config = dict(
    norm='layernorm',
    attn_scale=0.125,
    tie_word_embeddings=True,
    init='normal',
    init_std_qkv=0.0211,
    init_std_o=0.00385,
    beta2=0.95,
    train_tokens=508600000,
    max_steps=7761,
)
MLP neurons of a small language model. Each row is named by its layer, matrix (up: input weights) and neuron, and shows model dimensions 336-431. Each number is 500 + 50 x the weight over its row's rms, rounded and kept within 0 to 999. Numbers have three digits each.
After each neuron's rows, "fires on" lists the tokens most often at its 100 highest values on Wikipedia text that the model never trained on.

L4.up524:495539461522459496443462526468539536476445650442473496561476499528412512527497581462596516522420573474456479635495503556554503494412491556538473566498552528516481530577431604514510502571385457456468472548545430492702456493416506518498508570481471500506444557601454588438450511419509483453
fires on: ",", "s", "les", "'"

L12.up251:449473658547505554408506443562458551469471526484454453455461505482357612486556593557498464444460499469469520475603498506485533455462604563486435439489565544559488474454389539427484445491490411435545477527510437473478457602585534490504495460514510470470614461527472517518502497607395497469
fires on: " \"", " (", "\n"

L4.up854:484410495547551541528557534497574430543481600479542510515549494556424496522563450480512530626470578531566509521543496535450541533473558540465533456540522517495543601544480565335500505549523444415498565482511499567534513568474551453396530573588601488432553454579505506559556515554498553421
fires on: "'", " |", " 0", " Japanese"

L4.up772:563567527531496589510507492460445518435522483494445453537435481442478482497564486532563497567537566531443514397497547500510550463509513500453505424556470487496399532370496458449521475528527583377515503563432527483615523526526478516541530582503444511511468490541471487619504479622481563379
fires on: " and", ",", " former", " the", " first"

L4.up223:530458473385490587563529538526462595472584434467419502510530484533453463506455555555491495548545494398427586396529599561428542558427569523574512414659492497479401469466542504425501486512398466484410601550504533457603473476447523477498461533489437457452529565465479585513556493561338598324
fires on: "s", "ing"

L4.up364:493390493583594531502507501538446441508565440460441474537511481511481537483475554521508352621587536557486410385518492521559509557437531503477475550543491519540486594573515541453516435407523491448537438460562446586495516572441622556462592470576532469398515425532496551610509486491446567464
fires on: " The", " \"", " “", "The"

L12.up535:569512520501519478490479399541523485552510495476533479529451426401443511470496556517556449530441578494496510452474469526502474447512527507466413631490523528495403445478480523472521519489516408441568517435553475527553478473458461546538445429476530532520555376538511470633613486514485469494
fires on: "\n", " \"", " ", " ("

L12.up2002:527491495521470558478440445423480474499486441578532480451429459485546527478509494537506498467477509485455512624572386530536526486427566473542469434550509509512505446526486455449499535571510471493486549478565485500577504516528563564475447511575495568423615429557524476553539546475470566520
fires on: ",", " |", "|", " as", " has", " a"

L12.up1710:495543504539426445533474479546575553541531461398482451460567536583483479505490543612403470532501528407481511547552490519558516511499526576537499524520509553512471453482495521511493517400504460481491496497470445546432482491518528402521498473508469503494442556513518468530513543503448440536
fires on: " |", " of", ":"

L4.up819:458572541421526416516514499464482458464418482439536423516581488528496501513383395541504600495508512498480468596552457526572472416445485517450516579466495493494558604532417513532558460460527527492455538440464499515542413500480475508534373479564514504421527439533511491509508492523498476479
fires on: " and", " the", " in", ",", " a", " Me"

L4.up502:435443535592486503489506498508455590503466527459501485506466564489616510495571571510544439546463448505452539514536484524524512445456532478518472544585484442491434519493464527456505569502519585554493491590528546450526535502495482513485500546500412451527550460493462560577551486501436493391
fires on: "-", " that", " and", " to", "\n", " because"

L4.up1534:507604501427507386517494609588566476524545578510514422505549525519431555504532503518428575494387439439584495541516419471502543495514517473481632531485553536419469641498489426476561379426489475450559433470424567535496440508452629429541582496490500509433467529462571565456516428534524480510
fires on: "s", " debut"

L12.up2014:596444518446529467518493490505511523492583500453419414565499496419450581488513504501454581444554544478529559516520505490542590443519541491467514496443474498521441506458485454406451567550555487520514506517487505680464465542566513520407498474565455523446440515620497465542562487484532426487
fires on: " began", " of", " before", " by", " from", " while"

L4.up318:523433498571516492519528481492468461567548518476537549545502550527562491533521520557477527533514568448554467446515467562615525477459585456510500540549551540515407625450525497508569589618487493438542561500568481450551473469462539502496489548548420551489462490561483510527628523497519571425
fires on: " and", " or", " not", ";", " also"

L4.up1681:401490494594498500499454463607376511568467529411453466550533466483574520472485428573456482481400488482458512490570431536607553394445536473545505519598482455488507540576472533401513484538603449510498586416584515543529443451455522566473519439512498545536521478493517512487510526469554499393
fires on: ",", " in"

L4.up1849:468555442451474469529504483445552496584535514502448520552455507558422582500538566527569456591531565474440449494498524540426502496497596482544527521553521487450413482481522492416521485520363430436469503547483556476592502523442499532466568520468479516502469536535363532477474454460398531436
fires on: "s", "ed", "es", "ing", "al"

L12.up1894:544423509505450476440490464456542466517483493451492523552555472548505636496570602594535486417449537446570412547595413557535538440446517491485505500449487542565506565574486550444503566531544484523498493507465491507471480471488534467452466500579503463481493420486482512509538518504457420497
fires on: " in", " of", " by", " |", " for", "=="

L4.up561:498534523562441558457482408575396476471504449491523498515469480502524606503548548511467427509424497412575504487493564522506475546450498465466557502515558486482503445431409485438499444514462516525493536440491528445473492524442631578417501458503518498454521367458446461556519425586477462496
fires on: "\n", ")", "==", " \""

L12.up693:511535518554487478517483399564431608492452510454543497509481512502474567525490531557555440495455445410430606534464494584423529512525573602526404537439470542487449549497491629493524561575494469504491493472518505524456550559547473510455434487394426489467585464492507468587589548535549379360
fires on: " \"", "-", " ", "\n", "+"

L4.up1718:532551469470497509439554529538438542506473550465393536498485474619473513486536538460545563486491475453377398484528453603425503443495519498526481524573485521504392477597451560492584554596422469546522481424489505495559534489416449497366540542454488523438531522571425578498508556463493516466
fires on: "s", "e", "x"

L4.up278:518509573479570602575542543525432508452514458520484467603507472430522507484566578525502483527531524617397544404498513536601549504527615474539500481498513466492403620372518504460468568547467487480506598564487506485467454518513484516506462526593481410491560527518450499545538541596488596385
fires on: ","

L4.up1354:463513428636539472468483455500430506553441548519526456521485527546555573502537427524511442601416553524496409526521458487419510455466489540479486525419508459478526535503447490509488494518543492473501442464498428511553508543455668526494525529548492483521511504485503481482502385580498406539
fires on: " and", " or", ",", "/", " than"

L12.up1321:416486610444570456489501515522646545526548520418559527453477615448404500487521539510547531430506442342496475514605513437477615441458457418502402466438564508536454484578542414394515435443528561511415470527561526529565542577537564602514497512620526466492600481481504444484467479516418549389
fires on: "-", "s", "y", " Cer"

L4.up971:482437441603513428482514575545480501571570525459533622538457525503467472495485456510476497440487428468511397462578453530469502507558593535468468469441470527495555475380342531465610516590422440538580432393518534509467485508504648632454481588461444449498448505525471486561560497528501454496
fires on: " to", " can", " more", "ly", " be", " dis"

L4.up1698:484525517480482490490490456547440586588542542476486520536523507539547631509489481538507444550461547514474436585567515516605559547410578523500491504485543603504501601504493525382504494541508493460504523483583470481584443566470607487425485545410550500476498553557457600540494507508476481481
fires on: " |", "|"

L12.up1934:533515474455508486496390478466502595604636462447464501556464481521542463538557498593431512482434497410445398518533398601521489509513536542468480457529459525488576527532501488488579470538494533544481505421563560544461517495525480511558564571432494527520532538498370474504562575466499421461
fires on: " |", "ulus", " can", " to"

L4.up1877:465420550514507388591467545490510557427500529523486499544520434515491531543500472570493521477548449485394577461545504563453500561453499523521543501566498490528498499572530460393567590606576497495597563481509406444495462531548441493531492508498482552507552536474425383494500543452473504466
fires on: " to", "'", " he", " was", " she"

L4.up20:482610529477505547502510533454543573553530544481484494548507493549509522505593469482468520576543552491528471446464495530489535470453533475482518484558497517415447567465506525352558530569521386531510658507501511527594420512512471469446481526516495550492566422487458579523497522537477470467
fires on: " |", " ("

L4.up153:480504599613483471493565520590483501671515566413508428476490521473524549459598529556562465518526461523529503592579503498517468358507491512506605581558417519478467545516480476436442553548472436457516581469610459511537479442483486572400493498583452540535481442457459529480520481529496461408
fires on: ","

L4.up1026:451525450489520491460431525601470429452517510545416504481515534523519589495419513543330423501456510367503448448482594550477498615439506468591494513523554521511433493433484456472487517523505469480497447470476491450444463507410611495450471475439494456442550485483416544558498354622554459583
fires on: ".", "\"", " [", ");"

L12.up917:511582587550489468570476484493566517573443437485440444478555516556561591383474507626568547448464531405464549554512495493554579511472446499488510549558409475453515495559436440461504482539559471532428497482485403543597528533481548622488506515559481477521523403579509434444475529547451431492
fires on: " and", ",", " |", " –"

L12.up1610:488533636502573446537466568589511482436517394527456518471490451511468543483531450501604547488442572429514522638498494518602504462445502385483496469545576465479500534506539476483519493448557519479436454520447498424492487585504513463554440467544552624490618412420548424410551480565543550449
fires on: " at", "/", " on", " and", " the"

L4.up146:499503464507500494534527538552595474458475564472554454551490525502364459562484472493472473517478496492468550466448486490379478598456438503478476533469508529454516510513463530473466429457446385415534420527462502468529566550380651469529546548529537559465527489528580473404502435414522570486
fires on: " |", " ", " 0;", " \""

L4.up1456:534546518577579529528416559498414530539559485472485566576487467498516481475511396543489557529527444489457533398500466535400577340524600528558552475513456473488499611507456501469485427496424548502481433482539501475491486534477552405411453540495403348490512476442438486607522525496475596368
fires on: ",", "s"

L12.up86:421570564483476469422473442567454530542426519499452527453560456450374568471519481484607510428542559547482467570514469555511608486502506492607485521475524551512452472480415533440486607429471533481507550494587463515497507515522476515498579465551460575405562455508475542469433563502448477454
fires on: "-", " ", " (", " De"

L4.up85:542563457496512523453469399575475464501514443476470458515505470454501561509496540479483453543475536409453587448462542594530524464515648509515347486498529511547342418453467460493517571549584495492519505398633592510594440466432505469431497495424365513553467467489473474524489494444443517485
fires on: " or", " and", " to", ",", " that", " than"

L12.up1285:578501534563495424660469443550515551464520565521541448465586548523526619506523542570552491386486481532503505529489468610524568486537545517597527569530444530502513549500435579544451468528598456519626534506509511504555456528537572513421392497561424619500490539495491456487496458471454465430
fires on: " |", " population", "ci", "N", " age", ":"

L4.up1042:480513561504509504479480486567465470513513462414492550542556560596480488536582500520517499543548514545569537500586470586553560587424584503502494479428486636457414588465513506470553506482481365472520564509437433507531534532500575456462482545477576507417495544517440528455453452577420550496
fires on: " |", ";", " P"

L4.up968:495494472505471413485493568486424562567541503476594445558497549485548478502508471515554566523570488517452567482555474515615537398492463527505468490551532478490416512576541471473579592510491497470446589487500528522475556496451486474466362525593468442538539454531474476555519556484468551477
fires on: " and", " as", " or", " in", " not"

L4.up1567:540581506575531420423508545558522511500475570465466473556546476410530523515460620518546442520497583495480569497550473483586517403467513580479439543489458483545468489498483498477481575517517445488505450515481509482480459457412542609497476495477522524532519459514539483550525482532471535460
fires on: " \"", ":", "-"

L12.up461:500565561585467444466525436526520504424537358559523464477556545481463546550484445472461532466513448524464474513524362468550543530597510536485515457544482523474443477575508452576577566475438476490607527480508428485458473584514543476520505487550503522455547363475497454512580519500441468538
fires on: " ", " R", " a", " S", " ("

L4.up1763:477516469584487494511484451494476624539469542481473637511543494564510524496463498533521430468429499517493486433525485634451490393434592535561607570523497517499491520518432570495498453406546504559639514500493478405467438525441541449418446491441461518481549405497507565505464380460490545484
fires on: " |", " to", "."

L4.up1838:522498472559509527500509432524468514500549477477533545540485495509491462540501458548557600526511482482602526568601545452569457459520484489480429420546546526558423619535469506500509491406541509456369469448506516513544473556470550552456440535548443550503483540518515461428495507517541565474
fires on: " on", " at", "'", " |", "\n", " get"

L12.up66:497574421518505483475552451517454605500491456462483443497530547480466471475584497567507451490417443510414463508517552533520544539498490491484509553444507469510568512541465545534554512521504479469536472313606521504536550570498516545575537504515510522457479497527626478581467465592465443489
fires on: "\n", " (", " ", " Le", " be", " ="

L12.up182:530542539501527454492498558503469479486480524513610502503455555450529548440521508580549554465569526404447520549523429442564512491430571503499463552522515513460445485504509556524504482484546488532522548488462465588521476535483562513513402520546429486518414456526480477580497580504442560480
fires on: " and", " or", " |", " as", " be", " commonly"

L4.up1506:522544546556475518449464440491417559562470558517493508499455497559465529542501465523467479467366519467520511518490399575506538503453511473538435418531534440471488504465532513436563426417447499532512511522504513466516560568355660577515518490573498550440641455495462416462540430558427595508
fires on: " \"", " in", " on", "...", " at"

L4.up1353:465431401511513533438482431651534595512423453530468472545493523468499525531547521518360367561408525504519416613528476490460491464417529462455509522506445559524444509558420534502437481484445445484497472358543609453519543464461568451490488491492518432472530520510580502481550376451504503555
fires on: "-", "ing"

L12.up2035:477488581561512510509454437448520469593527397461496593506520545507558572455553566550601547441407605416466455523523457604517479478571457546420498546446458520465443486571482447505452439472549482497562581547470457472496440573543648466484396534581530545501481445474472516441467481440578465523
fires on: " |", " States"

L4.up1164:503475410550557529484478389524493562492510424470469430540506535554495490538616422521482411530459525514497503532522505580556491462424593475534422555515489525547452518578374495500502537433533546406522495497660525485611408474518591552528546462520532515521406499517440486487540448489539567478
fires on: " and", " or", " of", "-"

L4.up1017:449484418595528469457457446617501447479382554448409475592542562519450428581571515537598505540544612491540510480478479506529422503472585568568455553511472517529482546493395542473482487490496510469513407432500512546562558480497563461438503482557534500435591520494515518507566451619503540468
fires on: "'", "-", "ing", " his", " and"

L12.up1361:422514545502461560450529563505470499482435468500504491604489466495441480453519542615498438473501558435500562479586465496531555468387558483453458550461495447596448567473460444415517583510509570501565452501582468496362499578532493511521492445582420515469559431470520497473549508467462453497
fires on: "\n", " (", " \""

L4.up212:514587540598547529493436472550522623539491564500497490511537471476428423483578445552412531568521516446555483354493478562536514446430462462552520473461531536447459458532452576424495504542480454479552527417543391498534473498502537450504499431570560458479475377461465563539527497494562613513
fires on: ":", " |", " "

L4.up584:527400483616479487487475527527394491600477485422482452555509554500479519520527440498496501447510443522517514521562492540460491485420573534545596488540497574580507548506548549513503486480476483501461478468540532501626468515425423551437456486448420503525489540499353543456554605455419524513
fires on: ",", "s", "season", " are", " addition"

L12.up1684:478448486490530459561474511597544436580455409419476524539516502500506527472481438541523537465438533454434498565520422456458466457424575542565552545497498478525463460542521505500530541608489490503507525438607450594540441471449499578426502423497577515491471451604491461519495545513448428470
fires on: " in", " of", " and", ",", " sexual"

L4.up1441:498504508505472470592517513524512579442458623540458449464469503513507483461561491459467536535535435489444476438552589536491569521450508490470462542445486505553493657526472536482510536512576470483471529419508476468505495504529428602511516512440445482450525449507452518497522428575470568543
fires on: "'", " to", " could", " would", "’", " Pro"

L4.up648:511511442530448413478506590563511605564579537501457496567455460632516532489429450548493497500487540436647473604476398505427470610412538440517481550497483430519526488575491517363543444487462504573473436511505502526439503521421578575503556544467495544518510516478531682507505414562404428512
fires on: "s", "ed", " with"

L12.up547:441512610509472442489494489480530505459499602515500439505529458471398509502516580455481567521520615511532475545506424464502447541503585539559487592402500585485448527476449516524445520552442554486523493461510505517542424486462468511527494490516519551381506463525504475467482442517479451503
fires on: " |", "-", " ", " fa", "/"

L12.up1103:496515473471493468451402450565507464520573511481495471564529461476407558547505569554585461542476543380489446427467449457471487436471496627514420520460533529563515513581494543492486533422476387544530457467423478484508496537532541436527481499535547559490549407564525387630602555505502492514
fires on: " The", " \"", "The", " New", ":", " meaning"

L4.up1427:490496445521476465581435607545487466547527540471341480552490526406470468547476570516573508470493463448429474476513506564456516509513525480563498597541483514541476504586435612414573487432473476474525446489517585521544505548482485509422524547499421546489584508506528510569486540480505459511
fires on: "s", "p", "i"

L4.up550:472527524484518528506508493521474529496434550436457505510543503615498498515448444541371411461478563482445562453497520541427547521487476506514594476484485592376497530504463505490483416500476442563600534502496490465540493510473559504506522509568511489442524493535426474479563474547468438499
fires on: " as", " ", " |"

L4.up1994:499540475484507447448485471538426533530481486481375509534459533460510522488527500502363468568499480509574523476495579474514490536461560514394448492446522507501460640446522514530435496492502381429570449509520486422513514519382576567381584467517509527452492553511456494541506470537499525540
fires on: ".", ")."

L4.up1005:551619561565521516468447478532503440525585514482485534566552505600453500523525396498466472500462418472501463430554523519516542513488595522550535449475486631489535510467464536528462506532491422485539484388480436437531469557486535469498454560563558482365478506489506375607523527587428539501
fires on: " |", ";", ",", "3"

L12.up487:504467616397576559542576479517454499529536600461547535566462418530580509441568585542546468487466476475493460410514582561502582494474617466453452424410503496432505606459416526533449529442527464518603505547511507463535397480525503566448580585611449521477484581473536435530613441410504488486
fires on: "\n", ".", " President", " Dr", " Don"

L4.up1428:417436513461466435464545439497461518609524507478590546515586454475529570521477460482472482511430493489503516501480536541551544518477497551485609515499519459419440521501433513510458566581541468524580515464544421440449541488497464447418502510588517554500493454575488600498467489479543472403
fires on: " |", "\n"

L12.up1877:574515508465533477573370490495553428509580511483499515455513539539504519460502540527491513490478501353599537578600535473574539505477510484522516405489439535428456522446441465448527484480510500508454489394418492552448531496427661495373475592534469443538535470507473505450510460530415419563
fires on: " |", " over", " than", " and", " about"

L12.up347:509496484482467477522495474507620491543647405409469461532514554473481520452459524502500471507502549439482479483531503510542464485478520403426458567516438464472444503473460493517462598448467443493450562535515488480423496587566497504574458560475543519443478558550497428529554525536475507483
fires on: "\n", " |", " by"

L4.up2043:484475458564475474402509556549479532509561559512465581548517414480555555493524440478483524548450571525450562483534561522432513416464539449480531501581406498526394538564468480426472538547464549492487532517637533517497455506528476503470392526466450506508498496480338572452507517505513492507
fires on: "s", " later", ",", " year", " years", " then"

L4.up700:535511543435581571518544391489372533478467491507476505496468483457559537476484518477466471587503537572427537482570606484582555515506529491518439441532495454491447517371494539488408554515571472567517541490526541405604473552496434502427371451442502510463557503429438486526473492559491503391
fires on: " by", " to", " when", " because", " that"

L4.up773:509455584546464526491429442605472467493578605495554552563506483527403466509497447455454465400520473566465496420502489556473549460501499520553508450538511521456561500441521559455572473501517438447520524360549396502476402561423533413420453656590562546454565342489446493504548493503433561400
fires on: " |", ";"

L4.up2010:475567476513552434444455413529525580578479600484462397514607497498486541501493547537536552555458532436478528501495503536540510414473472513509483562539508482488450495567473557445520559509481479542423553444586503634497473479484454468529477493474506438534516436509455432451479407484509500392
fires on: " in", "In"

L4.up1104:472570441513509486496400417525479453536424446447528512581460507512588595584519505614533485555426582470489428427552509443574561446482542511537488541489526502444499592480519510469596556579484459527556543446491455501480464486458535514468489590492555421455489398484426501454557431544509549522
fires on: "/", " and", " or", " than"

L12.up1384:449451541569560564441542446467511473527488408548457529492551511617528561495483543567477479427480626463458484481533486541505504426345477536570492510516552445482503497477448470467535467516488395479479573630625371497491474431524511497487498419432557504514551374502469420501530443534506391535
fires on: " in", " until", " since", "In", ":"

L4.up1585:498411458573558541470534484516582521557549445483490456513526472543510502547548481441442448493480465510510550532582485547484539449477592444472594465545525552424442495529413523496519500612406494473577529425558493483480525524538478427451457610514491480414512459503428573524494508567432519384
fires on: " |", ".", ")"

L12.up1926:489501602509511501449513472471443523477486494502510501481590498497437581440432507476492532437518440458470507436592436511515635435507441490507443514456503546542566500416425551463536524402592512557454484482529441515393489533485640455544450410545451488486495393476482458494544551507352568494
fires on: " |", "=="

L4.up1111:505455510495548540489516444509539483540480484557400482463584522545516529463464471477485531507443467452570567451481544519502545609425510488618641500535497468404494565537578533472600393492433457502469538527572508489547466561520524473497482451453489484444567482569519466401558445535435513490
fires on: " |", " ", " on", " scored", "|"

L4.up689:467533504552467474483491529578518524501520434482412570519448507525474537556525459530466519527454425445454502441530482561516551470455529471507433607551467511494448469491541536426511529508527516437516537459574588518592512507458586535513503493473474572494447487443497517507510483496485512397
fires on: "ing", "s", "ed", " years"

L4.up1424:472399470573501507456539429545469469553574580436581536537480495516398500536511438505509536473439500386537512492506415523514552550439604549464474445490526550412495540453541567482519508593430391477532473443619458512576588539354518456415502628518524437467567490524449505500493499494479520492
fires on: " |"

L12.up572:478485670516523504556513479559508533528559540461579492497500499436579628400498530458460504448397493482502566525558513595458485523470635461488530578437525475507401443519578552479525453541531485486621490471585356421480466513518508438487484465562474569473540435538567435569553502472413471408
fires on: ".", ").", "\n", " "

L4.up385:444426552453538630433488567509466516590518514490497534529501455481490651490447489508469393546497553501493392463514638538486504504324518496390538449489580481413549533518500564499468488443427442530565559448500414465515557515470495556507456570555538565479659395524508403490528408554333486568
fires on: ".", "====", " de", "==", " at"

L4.up599:494532480533489513474522473580394528512486410485402529494546542464572527535566597492428516514490490396520509478502567561581509582461541573476504490481541472490444569409568521534408591523523458455458516535584463469518541532404540565408506513548462493463487527531424506564564431487468510455
fires on: "\n", ".", " when", " where"

L12.up191:495565546492436517440483425583438463415509465487416483540442452495510590455492448533478435579462464474488501565534501504561613466447637483427508439522542472541366471583494502390559541506506471550520500488527501520559511517483513535489529416514484491426583446538501485517487456481501477493
fires on: ",", " at"

L12.up165:450449532469564499476502511472496470535442504476433504507508575569457566560564374511516455543603535499521500423512416549433515515476531467572536457436438489572560502505478466482518530522437503466494463450595531524461437561478528573383455468522488521404484358568455415486486551475517522524
fires on: ",", " |", ":", " ("

L12.up671:506563526509548556430448463539562505495440416436506499440559549498496516485530463585561588480499504437456534546534414539603491522600582550443545519429525610480434567468451447527501484459500522531558586464480512496487538536521542493405479543534475549472501522448564472528452507527503535436
fires on: " |", " is", " are"

L12.up755:434567494533467434485444437437530517510462509516407483491465524520453526458410461527410504535455440517507585559532499587580587480439563410559487424505507495493510543541518423478545503388547457583450413521489431503463505564545526505501526543493481529509590430562529494529463489408465508555
fires on: ",", " by", " Te", " De"

L4.up205:521557482594518504505511484602454644658594580535390521481523479499442517511452440470504542560425540551604496545523384558475525514460555536491500500552565499529513501561417552406561511588469457531508547499456465437510432550509583477440507633497442524536597450480536681423488411445483568602
fires on: " |", " Set", " Time"

L12.up250:505565555496538525450408517501509558556485480496418468443529483622409486439509522549521523524510556432507463559476432534520519533453542455554535569437525437468559559435341578480509582452476549542501525523579518456479387495417497461446567421578516590519492384519464488525565546540502418551
fires on: ";", " |", " (", ":", " in"

L4.up433:488571490497512496450516550512541520486516477493463567543524461412415501492492608550460542544452467444509435479488494542445501444468536480462507527559507583483560520517451610481448499454442464353535499518456533349601490508473609493456512510510551473513587489526537454569555490596493538520
fires on: "s", " the", "'", "."

L4.up626:477491504486485465607516472541385591595542576481440543536612483473538596513521509493485502477532529561570527561547506582616459518446586535483553584501560482492518575511524496434538534529598506514534519453678476449451477493451514513405450516521440492459527462531529600434510441429459517486
fires on: " |", "\n", "---|---|---|---|"

L12.up494:424499502581513573438426536623535562465562379531489573573542553542483432443556567540515475485458503478555413442478447531516430574514520473469521482608605457465465489496584460465503468460556435528476510443518469598489387489508562529513448655507507528485520481481498471490530542414524493443
fires on: ")", "\""

L12.up1859:494449511459526612487414441636502441504418354438508554552510499436595503504553556588477445468466493476568471568490485494527513512444567469523439622501552506527512593476483484524517555428523484468548499418490454569447480556429611505559482461538418494441593480457582507540531503526508564442
fires on: "-", " (", " sub", " inter"

L4.up106:550471554499482543502502543591514473565486480471495504542607498508421521525439448474422444468418498484478512546520474561403518582456504507500511624458545521503564541517403557483488489479429406559546520456499508495546405557413496573509484468558526530421508519521485466525486391451417402564
fires on: "==", "===", " ==", "====", "ν"

L4.up1235:525621478606492377484412526662518550497557586461527518541481524457447650495545546490429454477448484508594510448528423413419537549455484467485572530452558589463543518534418482384477389510431465384630445505441504531493506536522548464506544432498425462480519538512557411449493434520525498475
fires on: "s"

L12.up1359:401510627500510433426542373526368541475419522514457495476626422462530510460473486492433491558522513589557498546509544472538557468510469558531455519508528498521416571519445488442481499546462554500565531376525445447566440606390543443585477451482478486436533390417472484466535560496402498490
fires on: " ", "\n", " (", " “", " Pro"

L4.up93:513408485592449515492526461494524525514550563474508502504471498519530540478481439533410485465445520507488467522513514511450552493457512517564676450544503555418648496469459507554479433488474475517518476508464512456569463483503560543567460536634478469441542434529425498485498464591434540438
fires on: " as", " ", " no", " |", " was"

L12.up1385:498503598464441539363455452512407508472496525544405466478556460500498453529479512467607509586514516529582578569472502439502489599487499478475530574524497441447470541586557598471543485485437504545546490519570486499469456474497526483592468545532458487435536439505497505565510544426507570575
fires on: ".", " |", "|"

L4.up1083:423528494528450500485434527496558505660516456458538551538558513512536523496544566514553490506572600553492449574441541446688495560497597590414477553583507465511523510431429531510518523546564417530567465418460521529464467439436521398403532615462475517491515478486444511549559471444471477509
fires on: ".\"", "\".", ").", " caus", ")"

L4.up1359:527422521583547503550483501537428427507582538519543486552523484502490511540497412534500613473413564552505521517497460546559559448424630525454580495432583502423470538476438501455522508591487460459598601472568422526523438548470628505438457624575519513439562459528471434478530546537477629385
fires on: ",", ";", " politician", " footballer"